From a checkpoint of a small transformer trained on Wikipedia: capped logits.
MLP neurons of a small language model. Each row is named by its layer, matrix (up: input weights) and neuron, and shows model dimensions 0-191. Each number is 128 + 24 x the weight over its row's rms, rounded and kept within 0 to 255. Numbers have three digits each.
After each neuron's rows, "fires on" lists the tokens most often at its 100 highest values on Wikipedia text that the model never trained on.

L5.up661:149121146129134169111097157105121128159118142122126129099141140124111121132127100101117115113162114145114116155133131142114153147117135134094139088145098126115143175105088070124106109134149118147122151088169116142145072131070178142149127103183117161126139124112092154151139095144137098120116178147106094138097109089122168107130105129141122114094108041125117181073140137143126092074143108145106148107123133129140171117118130102114103121116156100109145119126082147132128139122113132104133140160137138175138119154125146115139129165086138125164135113149166151121112152096139150163
fires on: "ip", " one", "un", "ome", "wo"

L5.up652:137142080105100137161115118146111118094118127128116163073105133129155110152113130110107125134120153153136136127106159143140165117162128095123143112146136129106126138119135149115126138122102106124188104119141126109132156166112144146133110105119121127154151117101082132114148141169085176125117079166139166134159155154123119112100107135135128123131154129171126113113121129122116089149127108120106091119086133132089152097161114060145102116109139130115161161101129097097118123142128128122168146136155097196135091108167133086094126142125094139106125113152095080092078164068111159116
fires on: "d", " of", "ib", "ust", "ast", " for"

L5.up519:140106098116152129141101126130197122086120105127096121126150081121132112108104131139103099149140124163191126160138089127138134147107119109125098130155146088129071130138117138141082107136183058158114112128141138123136103103135116085125156154150123128113129157085143125124090129129145128153090148133130113154100089143124125136101121139158171102104131106149153103101113136119134136141175131107147185126109127121148107121143119122114160144153162083108158128166100114170134092124147133111142139158107131102100120138099132094128148129116152080135115133103110163189133108147109169160
fires on: ".", ":", "im", "c", "n", "N"

L5.up351:144086132125138155097125167156140145114098125151049162163150083114134131114124123116132152103136121129085118097120087148141089129122103136154154114100115142086134130127157120112135123163151113193136154161146097109077162164118168081136135127110111162159121143110099124164106132165126093118144120127096080130126138099125187136116120106163161122100141126133177134115083128110141093096111133109116114147102109142112127141154127099126150137142123123106174146150109137127178105093159100119163129094117132118095133122128157152123135124086132125143096132167122131156101124086110147118
fires on: "f", "k", "ch", "n", "st", "ak"

L3.up571:112130165131110150150145138129131087158123154154148175120101134111099108164128101172165103116164150089155185133138108128136129118099127169057101171118098137155127140065097168099131067131099122147137115078123124114153114118152117137114132146113133106131154148108136155122123152121074147146173121176129148126088151128120163116097145114133157109111120128123116124105160115094136124116100150120150159143130142121097072093099098112139127159142152086113119118135139125156138113116101132122136120144140162149137129130106102097112111126083164092106099113117114098132112158122106089109
fires on: " with", " to", " and", " as", "/", " /"

L5.up308:117130105076129131142086123115125119168137094153129165090106156093082107152113108134120094122092158112139145119160189118138125138121163150162105124158152115123165117119149144145124143138098144194180145136108132125134133159113155140113125175141109130126134166116114104114106106119146116104113123120115114126087109155135142112170139104101147119113116118150123095131128101162139093160148121138132147093080116124149111122144136150105120162151170118115141155112052070144113135124141106155142094131140163161144113120166146092114121113178146127164099105139141105121116098137101123186
fires on: "t", "b", "p", " w", "uss", "it"

L3.up502:136120121138121115144138113093142127160131163111104151158162170145101108113104107141126101132135159152131094108154120112084129070158143092125115133128068134113119151141153133122144108141110095126165088154121107137165144155124122172124102142104125095130150134104136131092114093108112109103149120115162115134096152125185112123162132159135121128105178178177095150124129123113122123105114102107117128085123188135154105104110094160154160120134154118107123116098102126148130125117113105114148085163105110115158143150125074153116144131129076141136093106094129159157143069098121104101
fires on: " G", "G"

L3.up144:124108149119137167128098127172136117151157105124129157061144178091081132141150154151121135142105163122122130173095088137127167142084151150091099154147151096135187112138134157122104085125099124129164128104167144110126134121128111118135124125173143111167144149140131165147161114139106100128136089105116100097091155157114139147130122110157133133104180098152141089106139096122122102130114077113148128130090133127141080148140136147161137132143136105151120136113088126127091136142108111126119135150140138150131165109167126084140107136113073110116160152082095119135144168118129103138
fires on: ",", ";", "/", " and", ")."

L3.up601:142116126136135156117091143136137063127099123143168111154121153141112131140132132196178148126097170106152099097113131145107162155126114145137129158148116129118123162128176132072118128145131125123119133087085128111130122159153131180132149119172150151126089100169111125092177141123116135153076123152092126127138136143144113132140140098120175174114132116129140147144070130129136157131100103171112122147120101123116137139090123144136113144124176089109118136103131097138126126101111126132132098121104116120148068089077112135172105148134118159128115069127112166136100109145120141146
fires on: "id", "x", " Th"

L3.up47:105103095112159136131153120130114112163174088157108135102128137144120098070143118131164153103081095114152131124106123133106117149123118111126148127141133125132109118162169139153097127109171108087104149103138107105151123126095163143114144148107114122143130143155158130133132153095171098105121117108119135137146137128139123146149111077113172187097138109140114122142156167179125182126126104145173128082136144151132111132149167127184159110146127139178143133116108150123092182123147139136074109142132102140069113112108107148101126119137094104125140117100120149093091148115124120174
fires on: "==", " —", "|", " ==", " (", "R"

L3.up548:104151083114122141107116128129163098132108138136125122106139157166075179148112108152103082143126123166141123117150118143102078140147163154128121102145132137163127134101147168068085130122180130163114145132101106143106106169139098137106112135126110119188105164111157165111131116111123106150116120152112102126139116122157138093145132147108125149095110136117126118115157091132171116134108125157139181145106091162162150127122115137100123151100127104108134138091134149112134101185156136138153120094142145178106124140138079095084104134116146093147133123150104069110121116140107138151
fires on: "v", "t", "h"

L5.up231:165127128149111163138137109152102166113163131120174120122092087147159097137135145121116117148141138076116115155097119162121176126093119143129101120115122172153155147141160090115142103131153100111074119119177121136113120138144114148122108116162134085135151122090091118135116134068132150166105097131097102159152090143174154147110157125133184139161182154127100133184147122112151131118128124131123104131103144166115168105102081110115146110130108108079159086120144140114135124162119158122130149124137112156103139118100122135102156113125119156126104112145144160120141152105149162152
fires on: "as", "e", "n", "in", "er", "v"

L3.up321:137112127165117146134095125148146115126150107077164177113134093116108154113130101124107084106081160135110089147121128158141165151153124120097097126091127153110110164125101142119139102097158117183158126104136109097075132116137142119104127160088143144099148143159136130136143118142166112137140151129112147116137163126122123136159191154140146118138142126106168127092112160059119103123143141159087138125137142168154114129140115101119120133122135177144158098099143133111146156080128136136144144148139138125149132117082144147138093163132119186143162110156120092135118088125114179159
fires on: "ing", "ver", "ey", "her"

L3.up446:149116110176132077125101126098151137170157141127137130153153153164125179112137150166150105140123119156118103140157145132118099099155100106142136111147100106115133116140143118158110059123169130156126140168137131123139122135120099136110120109122117100124167083126143160074126115140114136095098128106132115150144145146140094128162113168142131090116100150151123123143150084129110130082175126132121091135125187114150100104140111103177142136128115095138138133069133138177186156133114130144128110159115147130166126144100119163127158117154107117142107156125093154132125109120118145056
fires on: " G", " L", " St", " Bl"

L5.up362:128083154138123123128138105140105096098124132124122117143137168118099145146138127108078134141149151124115071118134160151146126122077130164129081165131091165133172113109101160118186121131144131107096126147152113149172146139091147080074125108160150135155129155115110146091144115096132123136120147126132107113095151090160138157150148138137144096119118111146114108122141118101196146143168123115136131127171139150116122151116099114124106135076135095078138111147164142167143068135145114097087132125146115144173150124144147124100121139085114105122128166130164102150140100100129129109
fires on: "r", "n", "is", "ut", "ran"

L3.up2:150126161137128138112126124118079182135110135124119161124138123106062124110099136131126120115134144143087127119149148118134139110153123122166090144110131152086119128127105173169128118191091187106171167123161118099116131129123104118146139133109089171089175116127154160155087130106128123087145123079126116142166116075110154131140134160150099099147145150109136150148133109118151156144161129145131143123119105130128104153128094112105115115110107159114167112122124104173139114154079096150162157131138165121120109157120142119141100109130094150087125090159119080120107113116152139156
fires on: "=="

L5.up600:122163113135124175128115060145185114139120109093120131185153101117161106143093114130119133163213148094109110182117124180114116110095119136149128155080130157135119089136143094137110155114161125126090167119159123134123127110131116133127119151126129128177128140126138132139113086115131170177136093139127108149111113136057138130133145081127122146120159114116111154128111104134109140089129160145143123116118126140124114114118111142111132109120074162099086123129162149120117130130135104121117124141131088116145168119156147117123108178177139114120115157157146123151093117127112090120
fires on: "n", " s", "est", "ir", "er"

L3.up400:163098091048146132111124117122143067155110109161120083157125175138114134090060114176179112167142136099134121124131135109140130131094104091143155135093134126124133157112127109140132116161133076130162144105096151157126146151109140142104134172107169145142136114114110128115140146158129136135135143141134108110123175174162165148101155099142128170093139159129124105127124140132127130138091104170115110136122080159099105113092152120142134161132129135162148108149127154163109122102137126147112083161092152125091130155162153102147146137126113123098116115140106099106136115130124143126
fires on: "s", "ers", "t", "x", "ing"

L5.up69:164121127130150137142133149121159148120109100114114097123173126135139113102150108100059137201093146153125110136115145090151133152182118104114149081124165101122092152096114157117105133141179095114148110185092131113135103083157104138137141128121124118102097143148096105130117175093096148119088128142123085134135112149115107126111126121107120136118125152143110139180086112143137116110108122092140121095118109122103124131146164118098111112163154062177143101146134115134144103126166123110156111135134126153113098152137145148124126160125133068129124143155148113149124160134147089144
fires on: "-", "im", "c", "at", "em", "s"

L5.up727:087127109099119149148073111092133087120138151139181140100154087187123123079115132090106104144169139120143151122135128160156116146095126140131135093151160115117104129082119122110115085129118162144121130126176134096152174128133113121141098128153106132110131131140107113143137197115135141169112145124115118125138082113139118119109117118147192159099116103146080126154114129143128097126147098164115143120113129114136130098122134076146161161139167122129123120114132080150148163083121060123132100150124139135111146107170134102144159183153110129128111128098131136129117141135138119091
fires on: " c", "-", " sh", " dis"

L5.up203:127116135140136108072135101169163147145143143131175124138126131180152123119148088106165131148092105151164110143158144150118132156149104098134135128071120131111117138096147143166149109140136160145168113124145150137161107091119133117166144123147179133102177135122119106119128153129115125123073127129130144134099147113172127125106183125140158124167159073171080148133119106052152149186159140122118139129119133123106092143107148121091136121130143109130134160164121091168144141090122105144133119136116132157138146100132161124147097096118112103117141110149140117161141154143126154162
fires on: "us", "c", "as", "tern", "g", "qu"

L5.up716:148088100115147132160096109184127094151151104134128093142157144140138144146123117132123114133128107132147105112138136145152149134157126147099115087132133167127132143096147144127073153116103147149161120105122109089132156130134163150113134129126100144129128109090158134161148112119154136100155138196136129089145163123134109091088141171099113135152128142120151142148067134116070132159158123134147113120135129134096148173112137113129134154135154116121155123150136112206114158086104107082095144069145141144116106140162147152145106135086117159108132137128125109156093120121153138068
fires on: "th", "ast", " United", "m", "os", " Ind"

L3.up529:111156126131127099119121162157123160110146158134111125141116144128110103138102165134114151179104133121115133119127090138171124109133143090144125123090115147123088155133108125152089138156132143114129171154127117108135111132117111138090139143122101107139151164115129124135108111124131126105114143119178068119124161184150181101135126093113152120126150123119064134167154150098115137139175134135103088102145097120123150110098122162113163085142156136155110138087134155136124146177164122161174139158095119146132131151129104140081163170111101117167159111138077101128157076145156141127
fires on: "s", " Z", "ch", "z", "g", "l"

L3.up541:138139131134175134126105112172132115117141137127151105098139157117186083110103143144073127143096129102121110137124116109151132135095139097142132144174130111108142171088092106159084131111106146093137151115149111127109110125139136158147142114128136141109152131138174121112159129102147097095142079118127132150123144113102144151104112108140126100117118119120170122143090151106149168131102115156107095100201151117139094147163165151160133103111155126176130107116118166134113153131139142127132129118156057155102134113129084145152176117101154115091145152156138124136158077135082115122
fires on: "h", "==", "g", ":", " (", " =="

L3.up488:194126126132180135158104124102108121133138105137125122122172134151155081065126162118131162093157103131137149124140140177133154106094134113181114097131111141133133126143159141097124128147123134168126155119149099124142133142130121164144100127152124127143128129116126149080132114141094082147142123112104160134144169145113128167117096160096111123137106181164141126156129176154151137197178130149158110123109117127124125114121175157077123140117130087148121109143102119143116123119097147135113155136166108124129109104111146130128062110132138084070126099132134158149091118143120124136
fires on: "R", "A", "D", "C", "L", "O"

L5.up494:135140126120101120149124111079157152153093061110098092145076148142134122135152094138152144116088152090108124144140140152118128101092126165137132107138145095161125123100116107127146170080103156109155137152124090111154150133119133130150110143110066082128131147157176108144160097162148161091102120107121140127117142099134112085151187151117133121115153105107123132118153135065170150123160147080161133112112150103135096113141107136121106110111139117164136095117099109112101123137141099126150139138100099093119153131133089124105162130158134134104134131134161157114095099132138157149
fires on: "le", "y", "ot", "im", "al", "t"

L3.up311:075118177138132125126122123143132129140138136124124158135140135139091137169119144130176122139113174113129126138140107135125137125107156116097172135079120134108113151089132120117120171150084132090099159122072114088105140123099120124105129142100137124158102073085106147139136094136156142122120124116147150146141118061131137127159126157117149120160139082098122152166120120132121153125152120137144115106161142131150130112120085102075110115095133175138153127116141141140149138117148089129125130198119133098120120119109179085122072131124084154066153114138107148130118103097118132087
fires on: "==", "\n\n"

L3.up637:155131121086147135127133108125126173147120129135080124187113153115160090094097149107143149114145131121166166085085184105129118108154145123167108104093148128138139127104112136146106123145096163103149161126124138112137111142156120126103127203126126106119139099107134145127113135170132093156148124147082150118137167140134123099166128131122127125108146136115152102141130113116123149146123143112214167153150114106107109123068151130155138132142119145104149150137122116119172142133160149154130137128114157152170111087112100173111092140107169130134132129114149159154086102129168117149
fires on: "O", "B", "T", "I", "D", "K"

L3.up582:099075128143143144141095083106148126124123168099142179114118147154142107132093134149131144082086133125159098137152131133104105126091129104102162138127129064110136136150116134145120123180101117087116088140112109120130105146113121123138145130164132139101115139132137118158116150102164187115102166111122107133170114156117134138141131141113107151117109111173131149147133108108114127058138102103069143115093122112125114116123108170143165134154120144149124105130147140172109140130204134086120152092203120140109133089145103124133121124127141126154113109114140164127102130090109127118
fires on: "it", "ain", "iet", "ber", "ot", "is"

L5.up124:128157128118149122164146112159149141143127115084135106112113104180126148101122116137142152107137117126169123128098101097153100092107155118078126113119130111141097146123094173122110122128127084221128151141102108176116126143113134147166107106122119112140110150186145159119112081113142112145126126149128144136088122148121096049137111120142129151143112150103140138115142147121130114156141142153130079113129123112093133122128088137171135140126161146143096127166144135106132169146138114140157130133126100135082119100133151084111135145152108139099161061141121133132086102110082102112
fires on: " Y", " her", "a", "ey", "y"

L5.up219:080165146155137118140114121130136139121112084142137113113159177142138155107110095115093125128119079177124098161170120108096128114151094173127139094134157151164097119130159138157111149076094139116174134158129110137122098118103117109095136118141094097153152119121097145136180141119169098106110124120116094126133136075106113158141168114100148123138106096169114110109160121092155122131131118156105126127161134151117126148111137078099134149131149146077136142080145146093145112141147104136115116135084135136171140147142119135077117119162100121112142109134108151125128157143150188112
fires on: "v", "ou", " g", "f", "r", " "

L5.up407:144129134143170144143156169093107138112161130118143140134116129146139111120121131116076096140110121102143107161152123094126111131107118098092104157145173136156131136156125157129141105116149075133150105119068115102103161123182139131145133178118097098125182077116154123125137114123167110096153107124093107149136133123154104143124154108141137108107117161138119142169083114102156075151140113158120132112141137133153126170152149119120119080096129144107153127108119140107083190127101088157156166128155155124093131126125144135118128136126127144095067081143109096135096138136109155139
fires on: " re", "–", "w", "es", "ing", "ow"

L5.up575:142095112097093164115099149162079122134109167119142144137110125098140122162103144158112140172148097139106102070124141159115149108125143102102126159159069153088111152108161145100113098121131114120135146131153160122167148146127127138127069101173129122140143157134108140153127084139124088153167143134146172149133107079104141091145113160172150102093162123119125098119131139092144092114117130094123110128169099121112137150135106113112148154130167138113152146110102106107156115117092089112165104098116102155070147111127123110133143154100142141158138117101132112096109148126117131139
fires on: "ad", "ib", "ab", "ant", "ated", "d"

L5.up10:152099123110141168097129117138119147164145104175134122142127130141101106124121154137078173105106107138114086128127127113143091142173119144131108156149160085137104122145120121130158112101149141157148118127095103112051156137115128096120132123093110136116141115149142183161147109143142147101131123127107135145130123108112101122137117143090127127129113099108145133120138108116128081157160090136130117119188160123090160131169135106134142091144115138130170166100127192126129108146167156127199199131103135125134158125132115133134063149129114151161131112134115112153163148122108150120
fires on: "ing", "u", "in", " le", "her"

L3.up699:134135138131142134117106125139113124117145137114131135098183121117151121103128146105110139088128128157143128139149181118123106124111146112112142119132105176152128120137139134102103145141142133198105106163088144087134078123128123138116109134095100151143106153129128178122122184122123121132152096135107142102127156183096155149073151124161139173116103150136107145145163178135117106155151143133101120125138136148108114124154162140134152150081133129167138112123083107154153130086112141152163139108143115162176154117099132127089112112094116103164086154075174152106157151147158161116
fires on: "o", "om", "and", "um", "ig", "″"

L3.up567:146117124074152136133118147157126126184128118145066111141132182153115073132100123128149113133120144109108134108139150135175104154121100106157173126133121146158141086125156135137113116093090154151131142124136134091116113111078145144079148167149130146104169153095135175108111137149141120176130150119119121167121130165106177144110154147122125112169101154112139138084140116117111171183139154121111138137134146113121110121114152104098163115086116138118160137129134138153183132129145149164143120131187131141124114138117096171147114166154128145112151130136174131165125119131126110161
fires on: "I", "D", "A", "O", "ri", "W"

L3.up124:145139142154102143116154116162132072146093121112128132109124136136119152114171162153125141153150120145119100120131092189069164106132125154100171140140149122169120103087122094163130115155116121133135123103065129147120055106119122123092130136164147126122124108168135161138141127119130121107154114139101137143151135110110128134112127105106138148115168116198111139133116095110138121114159132124135116063128107143171116151139160158165156139102163125130096129155122116146108115153126086148126124157161127125122102132133119144162100139141101123151174091092133099150178116181106117134
fires on: "op", " (", "amp", "h", "f"

L3.up63:103104098133081102169125087144124138128132135125172129157134126151090115138097111113162116160143140101113137086124097140160123132133156160189158136138127076129108131103116123096104124143158166119132142119138113179139125101146122144144185145144123078119132151144138103119100139140145141141110138138094116104126180167084163110133081102117150151057147115115130176120144131177125125122133112116130166176127113120142108120152145150138115150140171120143133111106104134171131101099142084115133161130092111109165106123099127122115154164081080117118161127142135097137119115121160127113
fires on: "g", "l", "ach", "ff", "le", "y"

L3.up633:072133108160135140113125117142100105124114173159124142127119165094106139110137111147117145082155135154141072107136102093163148104108135121090113118082157124160142092119149114150146111112109127123166107181169123088149114168110131114163094154127131142141133155133156153142111094093128132130136124090129092122080120098143135148133121148150076105146110138130119113187121125102200133130122131116117120148148172139138127142128140130136135128086128147128147119155132146122153143186106117155083137168139107126123111128119153155090121190109098130117101102110125077107132146151156147106
fires on: "=", "==", " ==", " ="

L3.up306:086112112094121132209124115127138131191110118136167090126133112121133144142162104141115092115101132127081179111097123094150136133137131166101174117108116104174125100142134134144140163114091129122130139122123134114116116113101121138121111096072116127113108182118137147157129121149160143096162087165121098108142140140168149131122112097100158111109127131187123130143125157164115116150106131160165124172110130115116122115132110129142151095128145147131109067114074115105111118127187116121145125109128119143126121127133106174096127113107124132119087133143175161117138090107107115168
fires on: "a", "y", "ch", "ing", "im"

L5.up146:117135119122118167121160174108103126137141146183149185132194118184113099082140151142162072148123125148099142127133113173154138134131128156125143110145116095163140115115118178129093135133126117133117164106115140108089134108109145143111098122150124125132153086101158101153101103145129177097100122120140147101167100127147118121153127149120152138118139089142129118114115162155178180150131141169123128101115095127112077119122107103075138128157133141113140077116140153128174128124173147172107131096145118133110117148150122145093129148137136150125132110131142093134132150135105115177
fires on: "I", "A", "\n\n", "er", "re", "ly"

L5.up608:134142147129101114138127202125100151142141135141153134142106136111173153118131136168118180118138089110111132133138151115126140114153119135125141103132133134147120185115125105109102107159109095128117094126143139115154146174139112158113172120122164137130115186106125101086136118145133090112106133102125085149105118069111119153093114149118123146113117059136105149151108107115140084124124090129150119128148109086131108159089101124181124143078136119183148094135118137199152129110119127136110112133105089125137124146111123106132092123086162130165114080153118154144101133125134125157
fires on: "ar", "od", "ct", "ip", "un", "it"

L3.up7:122133104120141091153126173173119103130116057110089110123138139165141126127136128087161166104136133141125159089129112136102137120110104109146105136152178118115112117127158132144119151191135116113156137168149137116127146103150128209131077113111105079136101108120151118156095148127128172175166085135126106153122097086121142155108148135103153132121119120138150109110150100128100149105180097119181116101121123152123099141161117113128174103155155145157129110114123144134122102145096103127149129120071147139102119085158136142107152097115117113101123138123131147122097116132149144135
fires on: "p", ".", "et", "t", "les"

L5.up228:149122114152089113118108154122152156139096133102146098096138145142125119159120108101146139093102129135137131132107118138171124137096162152097157151164167153139132159101152095169108148121123119136131137121151111129089110107143149155137145112150049144078139138128151145169106102127109155148133121159100122172163152128153130111147145144118132133113127150146150086122170086132099074127154095109186113133087104150133118121157099133115146140145111123144138120129123084159072114085148132116147124125121099103120119123131128131109135096108121093103160106104142109178078087172090109138
fires on: ".", "l"

L3.up104:134117150086107161090105142180153105148118097087158148125148098100115173113136139130107154153106175142077143064146134127101141105125114152148117118127140110105116118133096132127136142148098098137111108136083155087095120123093147138119092112140133122122099169141144129105132156189132139130127134054113098124107146150149123101110118112112148184111098156127167142130132139128126177118131107135176136119139139120132085140154107108154141131131097093174104120118141163133131150148164115145126090155187154085132126115125145078142102120124093109117130094110132140116109100122123119136
fires on: "ball", "et", "ey", "t", "ier", "ics"

L3.up154:155142137109054131129089159123141119085119151160147142169118126123151112148156146149132146116119157097107169149103124148170160150111161107117173093121123167097093153130125111127102109139116167133170157144091149087104121173118162114138086129143137146116169111109104120149113106103120087156144117112153115115123126108121154150099131095143127127114151136120153122092100138108085088131134127099098128092178069103112100131126129102130108095203144123136132136098169128133114126110153126157122112109136101126125093126109108144124150185116136147077122148137133136121149141129116164147
fires on: "k", "f", "el", "ak", "eng", " to"

L3.up62:159138131143142149169131103113129113108120098128154116096148126157163127094174133143092085138136165166101129115144114123151146093154125127163110156119143162110138111070139116133153174140165073126115149118106154106134096090128116167162149121101131113120178103081112123114131134143126155112153145150137124133128152105071142157101127087141117133074151159165102138146142152127121147137114162130161092103115086091109115163138169094152137121149088156135122099056136104113091124137123135120145163127087096122117151121133130136093146133130135102111133140157121117087139131103096122130
fires on: " com", "ow", "et", "art", "ater", "f"

L5.up371:119106082117118135121123135112116062145120149106090112116098140118121100144079142139133145108103133153130123106127133103161132059135149131141145101121169187142117159119084119111125096105081134112171114116115122083170118135141105122155176146130116142095127123125142159129088071124114110134108148129137130138137120128131126161115129152116096101119135122181128112124125129142134087116165110154133121089107123115103105155112078107141076097143088169123120096172140114114090129108151127068145143156145109119153124091136110105167117098124144086142111132141113111127137126185124101096
fires on: "."

L5.up189:122140167149098183156156107087095179137153120142156134147137115116077125130156049149115150143140086070120164127152105127126145105091113102113141095112139113117096160132145133121134141110100113098120132122140146111164073153110153112157151142146127109158110117118148102178125111147113181124074124144103148147128120133117113159107169105129162116070157136155129118149132083125179108184142096130095140153148120141139140119117130097136139097117127136156131127113148118097150150111151142141132158144137109141153161154142103135118150134119125138157134120134154132086133149168170137122
fires on: "a", "ra", "o", "'", "if", "le"

L3.up511:133155134165165173155097147142142118125140132117126134117153179158133142122148129135133112107113132156150144127166084147145148110131134115140137072141124124103190106089166172145123104083152058108110140122135088146111168124107115130144138109124153155153107123134149144100153097103116099112112103135137132141162113132176122132160121132140109138137141119166129129155127170144143074114133098122152101142089129149095133142133135099131153151100101156131143179133069110178078152119105131088141135125124159144082135150126128169094139138129103143131125092111141119135139118077141175119
fires on: "th", "m", "en", " th", " or", "et"

L3.up86:162078114127118143145127106072125145166124149123140107121093184128178131125114141116128142149147115095166178127138104146159162144084129142123112140161133125133151148134112114152100106152074125120119166128144114085101102139105149108115146163132129104099100127123142128132109170160178119121115162116126132110096143105112128119130142142159125172135132068183141141143085115158135115129149152103130131140096086146102106155132118148118134147129136140164157161117127135092126126082145157104097163164124170113091111101127126130112142124132129147091135129130083169131110072156100088154
fires on: "ain", "oun", "et", "in", "ant", "ot"

L5.up748:117092156149131130129093142166117122128105135164128132139130127154114128133117149129131128145108117081093140150146179060102094134138093112105139112110109137130126103108105161099128140152135150177158124167117141166119120134194135119120135129112137148123100154119111128139102165147161125102127162133156149182093138110095122126145136186094144119107196153114113151148142144110128103172126104140174121141139161103145164147157172129105149157100089078134119127165116117137128087110173091133142161116129116104138123088156153109120091121122118122173097133148158156132143142113134142150
fires on: " and", "c", "t", "o", "om", " I"

L5.up378:133154133138088129134118131158126185149151135127104136108137142158134099089151160142205103112158121105157167095139133170138137112139149114126121079156127179122115120112131152119116168115138127110164162161174082134121132104101136148189140138119117104154170144132176133158131150159119105115100145118105116128146152122102136094123117155132159192111138122119136106113146128147129170131136111132112124113139130124092076141137140061134156114123137109147132138119075119134123145141113104081113106155124127086123141134104138161161135144130083147142125126167128157158130123161124151077
fires on: "y", "ild", "ec", "od", "le", "age"

L5.up449:111111106123115155126154075122168131110140114177088134159093143128146129132136131156156098139121109112119084093106110123136159119121059156100125129152155148116105167093109146146131109134089127119144099147110126150103118189137127114095145114140136138133138161099132158136147171101137076132124113125124147153125167164171089153085113077085116119127157100118078165118112126111134089142151150129107208122111102094156097097120139149119152105130146161113111130130134092147129145113133140131127133105126138155131160089115104143137132115159138085121107120132119136164171107093144114134
fires on: "g", "if", " of", "0", "c", "ep"

L5.up644:155085128117153114149107096104135103138145106137161215123174096136109131136141142119134133134180108073138111117135131121140138113120112090157125138127136132110145160140166133135113103100156136084098128139133148145137101137123131090127104146168096145121118147089134152093151161096158132099087112160130097091183165155140079157149115111157159137113153135154159110113086149121103179135139111130122133164115106164139152194132116116168139120154152137138133093110154101096146150126151115133133122121152109125157151082134116127134127132176118133138156176140119144138164159133139132127
fires on: " ", " (", "a", "u", "ra", ")"

L5.up448:119130075115136132077125083131081118112140113104126147117108132080121082156142132178099126158150133140110120145137139086121113142106097160158075113131166125140106132170102170142147083129120126116145140156101136132139153154130124110153145083088091127100131133128087141149111141093150134106118175129129134156117110133156103135153153116207142122118070109166109126117125128140146125149137141097145151150102100163129172132138135177139109135105136098060163145138100151107103123147149103151105172129149115115115115154098105161121118121162106123109107122131106122140093122124105133125
fires on: "s", "es", "e", "ing", "c", "ll"

L5.up628:087136125090108158153142120099095070160144122121157144167138146141100114135094116137142114112108088116127124166117105169134081103138123111109144103161165143156154131163109110090141116126139143106145163158140139140081087137126141104173097129150124129170133140077136131120140117129115132140128166143120155145138120150159137092137129097078186136105170140116148079122164126136132073072154138128111160140119123149135140146129082155117128087103105151132139140147124143126128136144131118156128140114113064116148135099132106116140164102095162103173144072108118120114137107130141112149
fires on: "v", "l", "ass", "er", "r"

L3.up538:132110151111128108136120121141168161136122106156114144119119094101128092094132089165140075111166108136109134054115133132120147123135147149137105135138177115149125157123126110146096131147115128103116116152163157143139179158143151078151126171122127140139149135140104121100164139129130112087133128146116124135112142142124146141147163112150137087133137137151131127119148126121096115110108131130152151146147160159156094139169115104070138142138104144106079133124128119187133107157110188113136165120088147097123094149107045134128167148087124101112146136110087165160160154128118116121
fires on: ":", "k", "c", "al", "l", "age"

L5.up634:103065148113137103145113177139131127157117082127165122144163175129148126178150096135159118116127128136139101121141083118139111161161156104123171100105121098152080071122116140113108099118131109166121116150082117157095140107104129128122093119141128081144157153111113140149106103158113121104133118133123124102115176128155140124107095104135154107131082141135154135139135126151161078175156176124125139103110128129083122127132106151106098131135093092139110134141134129090135095177165118125113090167151105146150149121118113162075117148139128124115118137139176149136107114124092117134
fires on: " Y", "y", " s", "tern", "Y"